MLP neurons of a small language model. Each row is named by its layer, matrix (gate and up: input weights) and neuron, and shows model dimensions 352-479. Each number is 128 + 32 x the weight over its row's rms, rounded and kept within 0 to 255. Numbers have three digits each. A neuron's up and down rows have the sign that makes its largest values positive.
A block is one neuron, or neurons of one layer that tend to fire together. Before each block is what it responds to, as a language model described it from the Wikipedia text at the highest values.

Responds to: Lead / led verbs. Mainly forms of "lead", such as led, leading, leads, in "led by" or "led to" constructions, plus leader and head coach; weaker on scattered word fragments.
L6.gate222:103156109100079121109156212139189095159152158179103124132194110110155150143138172131105197152126151054136112154093131086127064139105095140168118116134163110129116167048121138144146124147142074103138091138163175140146187108089142101077062070157127177159147115155061115143075173178046127164176149115075121038092156137136134123127169129130076081130090131080215108092175158133166157094104
L6.up222:107181205142154148138147190153134118114106112107127124115176107132179053081113176105140122066062154129148147192077150115135135143105073147104099168127099096122134082116157100077153161149187104128133124132081114095113137118176144115100135176089112172159114098134170109175186175120114138150209156176046147108122095091107081181140141108108124116126138175142101118183120154121148141105112
L6.gate347:136094088066152159139137171147091124125101081128076216154165152123112091103126119131137157108148101122156092130072053102125162136128139143130145121091125124126112117090094084177139137198141166132174137137142178126118107165112130103110141118174103146143088121105083103152108114137105110122141103173110132097137165150128190164051136151153220081064136150080102162089088134086125143117114
L6.up347:126204107130122155132137168101129143106092091147090185164178159131099165122089155128086115124122114106209158160132111121169088113124131103127134140099144142078107145143140185123103172191155075124110117114179057118120152100149160100132104129117147081122079138142220153121113134161116148141065087159134114183108129083146160075176143105153140099030171108158122108121148198121134198189096
L6.gate479:095140100090192109115129125166135122121094143141169079102132120188150118099129137121094174170128115188121141112145104082190106158146101168109180109124130131117101103099098106149129174129085159071146124152134098152140140160099134045122146120078113164177180145150087090136142101060104144098130110114130207103141126153184170157193124083083157120139168124157174155080136066147132115181125
L6.up479:122172137086119162102116140117124118178138132190172078114125153119103105118169116124139131099125162113174115109159096150127166171167083141161099083133180153115113145168097114140117168075169156130112090115089112086150155054144089165126126079119068131134168117126160112147142054172117169147172139122151058089124100148171136185079205122133197172127081185132171085100128109135068132115090
L6.gate538:092142114108151164111110128112192111242131137134180107169157082118184166154148191133126161135108135108142140080117133132102170160140053153107106105153117127168154184145122190113151150149147121156176058139151136056138098159176105083135110106164080080139072181150114134097127151159149140169157171116106111088144124139121148149073133151077080101120146162104091121075103119084173102114089
L6.up538:132110153156046129143100145138133127146112089179133136114117159157126166108142137129135098145158109176116118127139154130113181134116105134166116116172166125174102090186101119094124124194129101077087117099117181129091071181120151095116123157133126110098086115114115075175117127120162232126151116135178160141158138126107122164174174107143004120180110162113100178077143092095152147122063
L6.gate881:112168140146118151107129187135122128135155189134195113098084069134139177182169158148143177145088142093108187112073180079123079140164107149118124141132125161098104185180143080118132148183116136179173070156111166125195125091137101126093108114148140120137116106169107152124078131128087144088095180098150086140134093140071085199140152156123115101076113139144203115111119074099163105090120
L6.up881:116170077164099121128094120103117153128134084083147141085088072166158162129192116154117106090102143131139170134139123081087116066156106155125126133197172109157161153133097170124196105138192115134131121118147153142111124148155167146076147122141202161148063117175085096143153153095176177163087083076123138152139132144100156126093088109161121114102174097145166097115076101163141107110090
L6.gate1279:129133071131097132109145165116163073117136121136107128124183079126126154099144126115145121118167140135131140102190090131170060167167137118109175152065094156093139137131083111162125128134169124118142183145176156143141089149141142095127114131155149181175117098083116102103179174185138139025116145155079062173186134139123157116132133111103170097172101070148129099144125106165164132149119
L6.up1279:108103117171065123117175119095155095091162097129100166089131123132100090080150132118119099120116038140082160092128088116130100109117122163157115153129179148127155172148119100158140157101153052147081115139154140106090155221173098110158127135101158122116138103125121120134119170114133075110097089149035167142113189127135130146136137174116092085104048104121145061151119143162133152166087
L6.gate1348:111125130138135074128139128093063134093154147133123131149141128108135169124140123106121104096116127143138177164092158143137125106076132151114118114112149128117162118137093176098096118093190126118137127093121152110102120144163096166070147125139166168167111134205160094092140093124081145118084114135052180123149146092120181122145113147075156131128099147129142067172210133059138120121145
L6.up1348:143095130141122128062138108128115137109095123131125111123147112146117186105102082139127088107175187088126133091150154149099126137139128123117162099080108148072165134082124089108158088098157126128128087122148124150124142099105135106111122104110184163141126076158098125066114084138046169119107137114100120150129127148159103090122147172108096129173121100173096138163188123111165120154124
L6.gate1985:118126173120122120135139103068146147109123137162105155060087125088117190117077133151106083168107086125096150060107128134152070140155111098117111154159113123152188099053124100143107111152182179138162095082146053060134105128138106120137091157166128114100127151109164107144122105149139130180083124127187061109152138133092110110118128107130156152084135145076184136131086171171186133103160
L6.up1985:094159131122081166152064123137153179162088106138131098078162120104152115120118143139091152054080079173059096112121118121143124189173155160101094090121146166166189125115139120064085094103094131105147039152131124142113084209120113101133146139154209156112085146104119111142125148068127090119130112099115215129149188131147145159115126141173169144084202114190139154144143156064177071176127

Responds to: Clause-opening subordinators. Subordinating words that open a new clause, mostly sentence-initial Although, also when, where, after, due, who, plus scattered mid-name word pieces.
L6.gate87:101100097121162130138074112147188071109148171110086153120123151124168137129145104112191185092056117167112146166097161127105163165191135216117127079114108126103134126168210095116147141122158159137191139113168096125151100147189111110086130112114076105150115137138156168125137123165134126112122136149104073101150101137190128116119162135090138147133149106067152172086122126235224176171125
L6.up87:104098095124149153101161109117095128081146121087088153124141124073123145107152146120132154113138164133196155156127125051129180149113098084122132145148132080111136150137120138163132098102095138165097136136131129100159157153055096173120129133109189134145132096152129167143183130123084205044111157165112169149149107102115082124105191107228104177135138146151139165145166109159094214157135
L6.gate180:090155110120134083141060118132091097115085164125156170143085154151141096166147128130118225142134145121136152172049137111119176124138112142129112110166145127131189117152119164121176113141139144117160112128150108090162076106178096120124195095136146092128107070070147157104084098120144145158150098085095108137147160101107139085217166206162129126148150114093134103116129107134137138159154
L6.up180:114152180122127102123107124097106094183143098099117174113089161180109163132194143159133215169062130169131142159083131120082193143087106097135132107143129126127139152141088136085173073115125118139130138153102095055166068087198135119148144128175096105142061092107135134125114150133185094143137167127123119061112112110129157042147145143130070107149221144103203101098104090167165143112130
L6.gate508:174187176147125090121162105124089163174125126101156063141191132154139154115123142138119112110083131115163163135100148141152123141101148091109195118121065082112151109080095072191176176188117158107184148131138111079082132043153173119115134137182160139128146159166212183067099150189122106155155116072110132120169110110092134091154081116031109163115118160119142090153150101138113149077142
L6.up508:162146129137099168151152146136128118085100135089140169111153132109155095095084130161084119084169137104153160141111220139177149106080150095148121149119088116122137151157103115108106125164166164113126108098118166099125168100120139086074160138156159120185059141121126117150142210178091152124179110099078098080132069154157098147188134123138124126132143116130164150099077164143082139107133
L6.gate552:103084153105159106103148206152143112166175108190157131117117179085138155094128127086150081160185145096138137104102115119129136139084068164133088146135113134099148122123065094161101148155120143116131075118135156088156141123164141106130067111116131134077155155073134088147160114129114081106176116110144111059106079144129154094098092173059139162152109136099130126099095142080176171107156
L6.up552:181078111137115146101170118136116117135162176108163131115171133138162131157177108104108157107161192147126116127052176177145142197085088111126133177134082129127046127159125130041173085111156182161151115174124124122111086110129125133099140103151117118193094154168139155056156167151150170113187128190100121187096051143108122224152150163127133134078089085077141105074161107106145108124110
L6.gate822:133155160092102097094166135136148107103114060070117153186081136138082119132107145117142200091164150131067119135127135077122127090148166128122131181111089126111089119119115112130191179141132171123094111128135152120128119141147149141159091106169083172181129136086160118107098138134126156111150130113075138124156147129144121119123131161154140126144141144048115081106165131105142107081077
L6.up822:100138171116155181143124116124121090138121126139182123152086191188186165071149086162101107123132148145139090108123123073114150154158144088149114189116165126107152176109146103125131107150133152147166157139160128100158171084120051116132108104158116171104171081099099134119076093134154116152101134150084142115072152178181131077145117141100122146158098137123126112147092157115104134083132
L6.gate1263:114137169097141183095130092112138106157146115129138118103152136136096188108138108116152182077118138079130126131126116128095102095134162143107147139097097105114143116127124067115222135117132106125104121100147138166123151099131084097191115142119051090099095119117176169122123131116119218105189077096081164197168134215093167131121128113077070124137143163137152105084176126121114111100184
L6.up1263:147134125112080165177129147115103112126109047171123093157109104160203153179147092131122120088110105109120065169110092174088102112197158116095139107184168154135160149114143070108097068119099136156132088104165147058129088100135104166185148177095073098184114122121136133094153069088162117130099171182153142228122122092161129143057136105136083140148098146092148141142141135177121113099179
L6.gate1366:115136133142174099105146141112102073200151159081127134155100134098088099101127140164121207099148138157090119167083212155159132114115166115170106119118152104119120131125138101192114119131104138169126084113171102115155124181121111153148040076139147101169070114118139141107110166138163105106121140200110145069147139121106124114095150112044183162155141133027108110058135104128122109118118
L6.up1366:131169159139137149177173108094207079102118137124160158106175190119146115156097120110126072144125151058138148126099125153127188139180121106110116118132158140122129144129109142105121131135156178134144189136044072098167196102057122066093156117111161087075111188141135134143105156132115175086077114082109159115080130066121122128082107152132102110113122136158142112159065133117101167153134
L6.gate1838:130136069102136127155116102127090103158133105138101101157214089150127182165104167099092157103183130079131154146100145137129153105158125092180127165079150182088113115106112173161155114183108151164166129136101119119151169134099091124148112057075112122121112109182144122113146126129116174048132131149172115200138135133120139093109132079143142127118093133166174152087103132125097108146139
L6.up1838:117087114083036159167171123130158011136101126145149129155094144150159086137133091073129106110113168120146114160097122107146110054111173168164153159124127108120136080074125109151146155139148122160103107117122119165119143136140103100089074129103166140173054104091181087085123146178150055116119129188111147117101110139140151145121120119164134116145129171108085148173125149157125105138172

Responds to: Compound-modifier words. Word-final pieces of modifiers that start set two-word phrases, e.g. Le-ad Guitar, Fr-ont Row, col-or graphics, sign language, Broad-way stage.
L4.gate1216:111142127138125099149170211125073066146150135078135083119138125123079151111125110077090094175174143146126110100118097150090095163139116116097133116055129138140097128098084177111091148118114135157118131145161160085138168118149156089161178115086168136083141101139076114119084188171051184140108130142146134115086094185089126147091070105150160181138134095170159115165173126088169051097139
L4.up1216:109157153088138116147152151111142107143071111161135114062078130133101103163103132077145154127079162123114150067130119128162130133150128101122177132164102129110136074132152066134142156085135144170057131093136085128070135129090127053168094156193091222161179092131146194132118084072153050152080060138171068111150057107133160115131142139078105128144125150090095145070109138125133164173116

Responds to: Clause-opening subordinators. Subordinating conjunctions opening a clause, sentence or song title, such as When, While, Because, Although, Where and Why; also hyphens, year-range dashes and word pieces like reduc.
L4.gate1068:129171082150156185080111157144118088106139169142167156159055143149141171054137094135169178175120143136091139099137129141133163123147135136114129106131150141118126143118112178091136124131086140139109088070081184067136119149140133120189159143141080140138119054090075189126103113168082095107090155131147135097112125149100099140154117156106100113155159133091152074068147100115112086149138
L4.up1068:121104124085116131120103104103140092151142176157097158123106112135117157137049134081141093149074122135107144135083144121140129101160128156165136139144137181127079137060056147109118126186154129117151135117172143088156078079141057131204150058061100116107085121148122096129059095125164122130112109171086186104149107120167150155150122141104115222133139112116168123143126123110137129107070

Responds to: Substance noun completions. Word-final pieces completing material or chemical nouns before a following word, e.g. oil, chloride, titanium, carbon, water; weaker on other multi-piece word endings.
L6.gate101:121148141098160140160091156121114132119101146178119134096095139131115139140152157124074096126026104090052083116102139171171082114078174051119154140117177108091131140105107172154088134125106080117186109078149124112086141103146101114132107103118117125060081150153170090109114112062127136197146107161118083153119095132116155124138123180132162123132120089136149184129109116137192145094145
L6.up101:136142079116102139092094127174144107155112128128119122115088088109147147090116144107153136166050110138138110166187145136122180155154156132082182088128152181122104148120220138114159156136183126090122104142119138156141110112171024152176156135124130134106098150071126100145126131156102105134168132098055113106143094086080170158136175131121124140112132117124114166115092137056053117124095
L6.gate402:154083149082136136144121157142081116127151060133071114133168146165111146148111051135157103201145188089170085134187134157222211128163195096153145142117090139110129095084136114106130128138099092156142183084147105097139142105187106151133072112160124159172095150142080096084085085074158098139135135077137157166182115117071163106098079112088142115140105110115072083150129148201088154153131
L6.up402:111147102129143188105105111135106159166143132155083105149187170104121129076147100186106150220116105071154141156191093149138119160129155116106119132190199104161130103119108103088077138109093107082135096109090110101129142097130162128145137179142118138114110122180151068156102053143136072099151133094133180104225106125099171129143169153135160138097155128085201131116107156138125055143122
L6.gate443:163163125076165174178131156176150103137125088101123085109135081135173164125163082224161128164092142152140131095217111186134124104124164108134139129071125157193122217117168134125149113129109126110102139132115114112195146133209138109185141123154119130163144148141109127138109074101148189120112129157120110110208169112124099099188079166148168145171138115133112084117170067094072095103090
L6.up443:115091091134089134157112120143133097039138133100080137173129095092096077138111145145065095145156146091095116122140161118095145158181136077076094132167140137070167164173126199146145176080080136148144137101165115060062170060150096179129128167134117162141098095106132148097180149108146130180105127127117124136159173190124144172109160118097150142157148105139137134105142112172199141160123
L6.gate761:119118095091125141055094126167126117146179132094180134121094114123121135123125113122049148101145129117101146147189057110172156121012115124121192113139181134132085118076100200158150069091134094116140143129078118152093062143121194133142139175154041057137079113090140150137087224057118152129198152092123146153152114084075125111097135151135179147138153136139089144160169145106101115140182
L6.up761:117072148144128182135135072160168090130093127129128154103145085123118178109107156180140150128100080142143101129071112169111183119095144137147158072175115108140148135130150125114112132108091148147132164177099191088141141150118097065109139114079119168144174144121153152100128150100151052218079158192150133014168178121145094126099085112128135134134221146113161143032113201136185161172096
L6.gate1237:145120136160111164105131164097156087145145134137110178121138071217157115145165079094132116132149059157141099159136141120171093122097143139120133140110114167124102182148157126148207094132159081172136097160138177164109146126115118073128146168122085139149113107116157044133137162186174141146178115164115161134163083130112091127096110173134124141099162116097157143198181190081094108168165
L6.up1237:136152084094117119142157134151125145074142112117085107159186167124149153148140128171183154158096179135124126133140167110122160101124085110134113161138143128109184227120126131223096122106117068163117106143107178119142139121144161055094081104120071181177151116133166105119140157107154096080088103104174128094164155092116116146134116153146107105072138117092148110144145110120082081112119
L6.gate1250:129135120088108144100142117139124083127099099096097113151106159103103199114123084150119118106111056087122074121082114099078145108102155109129068135117147115110141126124114120173193092135094150132114192177175138119079132100171120112121151166180126154163126098131104158105162094079143071155165142123138109107159129105046097217129081146121146151118137083178139130080102104140159086126124
L6.up1250:114174119128120145100102091079107178099128087070141170149136109116082162113111059128051124108102121140155103134106172142099131121087197124117125162131166152109118078099101083117108148000088146166116141099098169159069155151137200092107161136119116155110095135067158131189171134116166061209093120123159158177180187139150138158103131134168147109100145120153094121094240145180126109144165
L6.gate1558:119130086103097157134143126098113155061136057130130165130139150128091157149113146121098088130151146187125088157139103124134123115078117127135147153179108098148106143104101145100175135060097131096177131103192118130125117116086124147147117104142158110197131148070097115128106141108110126200108110131091126147153136146060152097101088145157152136185158084111188080145137134143133104142141
L6.up1558:184082186147058139153140105092158107117104078152077158136083158177106130149108171094121073136092097124124129153153091102110140183127144092151120134119122126089119188115124115088149144082094138107163105085150126129133083165147140213075132082153103154105098107066096134115081108075138134138177174094149080131195083132125117158109095122169123171100144116122174092070107084124109097093148
L6.gate1786:145126120152072230109090125115126135159134143074076092110119137027102148142110137112103161142141147059104119148107125093134137130110086083135098147141150149157160085109114143071152155072112158092205110145136062130120089123096121087185111136108154160176130140151080155102162157127151153185133111129140113104180140139160102167101122060068163120144100141106149089116162178166170138122124
L6.up1786:158133142071171152051156056146115166169105137166093103145098153113069105136126142155182117144128105151112069131123190105103144105119168111107084161113144138053063173140151148130184092185188141066144099129153121154091131103191128179073116146118100079137166105111156078166158083134132123140159148122122130073114156148131148102059088143146135090156130137100175182169141120088134096168156

Responds to: Material and military word endings. Word-final pieces completing nouns or adjectives for materials, industry and the military, such as met-als, chem-ical, miss-ile, Mar-ine, plus whole words like gas, nuclear, gold.
L4.gate1545:156159149096165163127137109076089104147102124145135063121105158083124123101148137139126146133112165069107121076145057169208124191090120155121140158109107129102157189162078162085076159076184126144127148133140062109155153053157132095125161111107121099133104151114121126128119121170154107155111110139067064092123114151157121167137138169101159152152099105103081142098139078118076119147114
L4.up1545:138100133126131097140197147112114129126098081181117117167127146065173137162130161130132050161136141119046104055141133135201100184110112143133094168161143113137112141125139172112084107103165159064077101152145157154166111092131076108223147134131151125142107185183166095120118125165096114181184147119107195080177088114095142133128162121126125155124099050147095171103161060151114107154159

Responds to: Noun-final pieces, elements, plurals. Last piece of a noun, strongest for chemical element and ion names (hydrogen, molybdenum, chromium, anions), also plural endings like rivers, mountains, sons.
L7.gate3:145127182098121135096130137131144130155113139143138156181133196065123137185134084092145133088154122168118114062095130122176136100157144107135063181150151094112129148146097087098189163199097143098111106155141120104140074128151104157123077141136098163124096148128121130105067094088129141123097127082115176123101181132178139127150096152119117140118121109106164124102185173127085080154113
L7.up3:121081124127177192126134110167155150174061156104062095073204094066194137171185131116111164140107121123110124131157168111179124117078104140140121143137153087080117128064125144076174110097161151141107114174154162200125150135128100139086108155153165122108173166140111192128080124062146090179123098129145116116178124095093122161123181135171162114131159126080109116186088106108094149094109
L7.gate12:087043095104144100179126137104104171127122076126145086193150142095122129127176100135078112068153131089122103114120121114195131165114145095127113145092152165182076189193138138164129141124131104133126079138107104108151153116160152085133068068168193132120157140118085174087089155178147126211156124116133116144103129129154121089160113119077164142117148134093110167131141083133120087146165
L7.up12:134097130096102112148157144115150084117102109105135126112088146158106116160170155132130122142060095115104091167118101125153118154115106113151155141111111144146067133172142112118164148130122106113105103128092138105171145128112102117143152104162104137174117133112057122109087079133208092133164097124133157118147142156135152084100114151145172159194075133160168073160114164158098081123149
L7.gate211:118087158143121130071167114154092112146133125132169143139091144150125095163137143096068111104131095150070123131116160059145132146112151129118132094087120176192066157089193136124137129128106148118119084177141135129154102106148058110133135158033166136153133185204060087072144097119133126132059173118088086144172077141138135118148153172111188161188139115140154125135179123136116127154142
L7.up211:110102142063102068105203083160128084072104088108121108147091121131101143044130107113141119100084174132091151132154122132172131140141156132125145167164141136112169145167172151135114151079144138079083146116098127097123134144133168170141120128150069090109109140111128123150072116103084079119221095131176190156142162123075143142128128161096132120138144111097136136095102147111116081165100
L7.gate657:123103115132079140158134155120143178136122179233135171118097113089170129201169138120160128151136154137099094078154092161091143160140196117135139088150134160176074095099166092174152103111117119123137106129103131135074091132150078112053139172135087142116133151089152139109102099102165101120138134165191163053151087161133131123088127153083150191135151092161165144082114069157087051109119
L7.up657:138154092109113118154077110095110164141053107159119136153080132129125179158170131141119110133051115118147080116175165144115123076155163164139138095123123117187065149143163073140197079092196106114120100080103117122169093133092086178132141155107119156124125125157118149119100110083151132134149163152142147110124074218203127112164131156114146174096125064109143144102162042180075121175180
L7.gate838:189152137115111181162096126178140182097079106104156195177130153102117119116170175151096178082127152158158131178111126108077187101136152141146144130112103050189086170121192145126158137146100124132151150171134120095108137131076119070137121114146160130110141085110214109083058107135124088150123125152101111090109156137182156096127087102124151090114150089133116103143163063095148087112099
L7.up838:144159117175056127126146155116130117134131120121157127145227189108139116139132133107123102128086146095138137145155072112120110121024127098156132145140173101148079158045137098172096146140079145097133115176119168095113140112092170081074089113154124143133147132123079095179089054104119161168143132151096126042143136158192140150079150126128116090173143170148192108115117131146130095090165
L7.gate884:159168104113123109150097075155118055110115112068133078141147150111156162145163092118115108135108114130129085155094098145149126089101156083126158165156058097221148232102143131128112117159113167160139129109114154119159095102070135059181138116160149189097132108128101150131119168140085106149089134092084166122082088135112119085154122105133181194111151136115114108077135131112096118189141
L7.up884:110169188132133173177145142104137129133180139134084087109134117143169107163138065154108098124180159118140123086134087120148171109090164103126121125102120131141129135128118191108067144156135135091119129131154160128127098087161142162162126127189143178153162113102090114108183179133108078192073142056104066203137097118155104125168127105134104127150179158096158142135134071140113170177141
L7.gate1007:078138120110132142113132088118100162133116205138158088126093076115200126055079112107175113062068187163121100104116120102121098159161183084125132141135173088170162172159121141124183153083125128156139110149120163102119134144095035117156147193155156185113131124207094180134070138122060106112110133137195173083150121106162132115113160145119172161078068099082100112090140129090139050109092
L7.up1007:105101122112163076169177127135115127155151150118087109139088118120133160093138078170139144145064152115195150135140093184106138128156110156100132070104195111117117129144168102118178131180106129101130136118138125124112131144119061112153104137097114143100134162124133116101139125118144081141126117134116098136140110094083160166110142163150147157105139091080055149134158157147058092180193
L7.gate1379:162177142115078169188211178130128116119066157128138137178132148080120135129151156124123163112135101130157133148101139072118089117099190121150174162051135115208113125134109137090172126181101166117130127155154112117184122126149103119101170148189151098119154125143159133142101128085178149120181180165088171082148099097107095176138170173132148187097164099122174088094159134113157127065103
L7.up1379:111144150091105109066114161137141124167135154142147089108134094097161122184158153127152116123106130116093172176107128163118121113127105164121147178115122132198088134159207159141109109135134148109162133156122129128126172146143110196137158124081179128141125143128127086119079134120135077150077149144172132161188159130102175093084127125127155167115155142067172125140099104163125129144119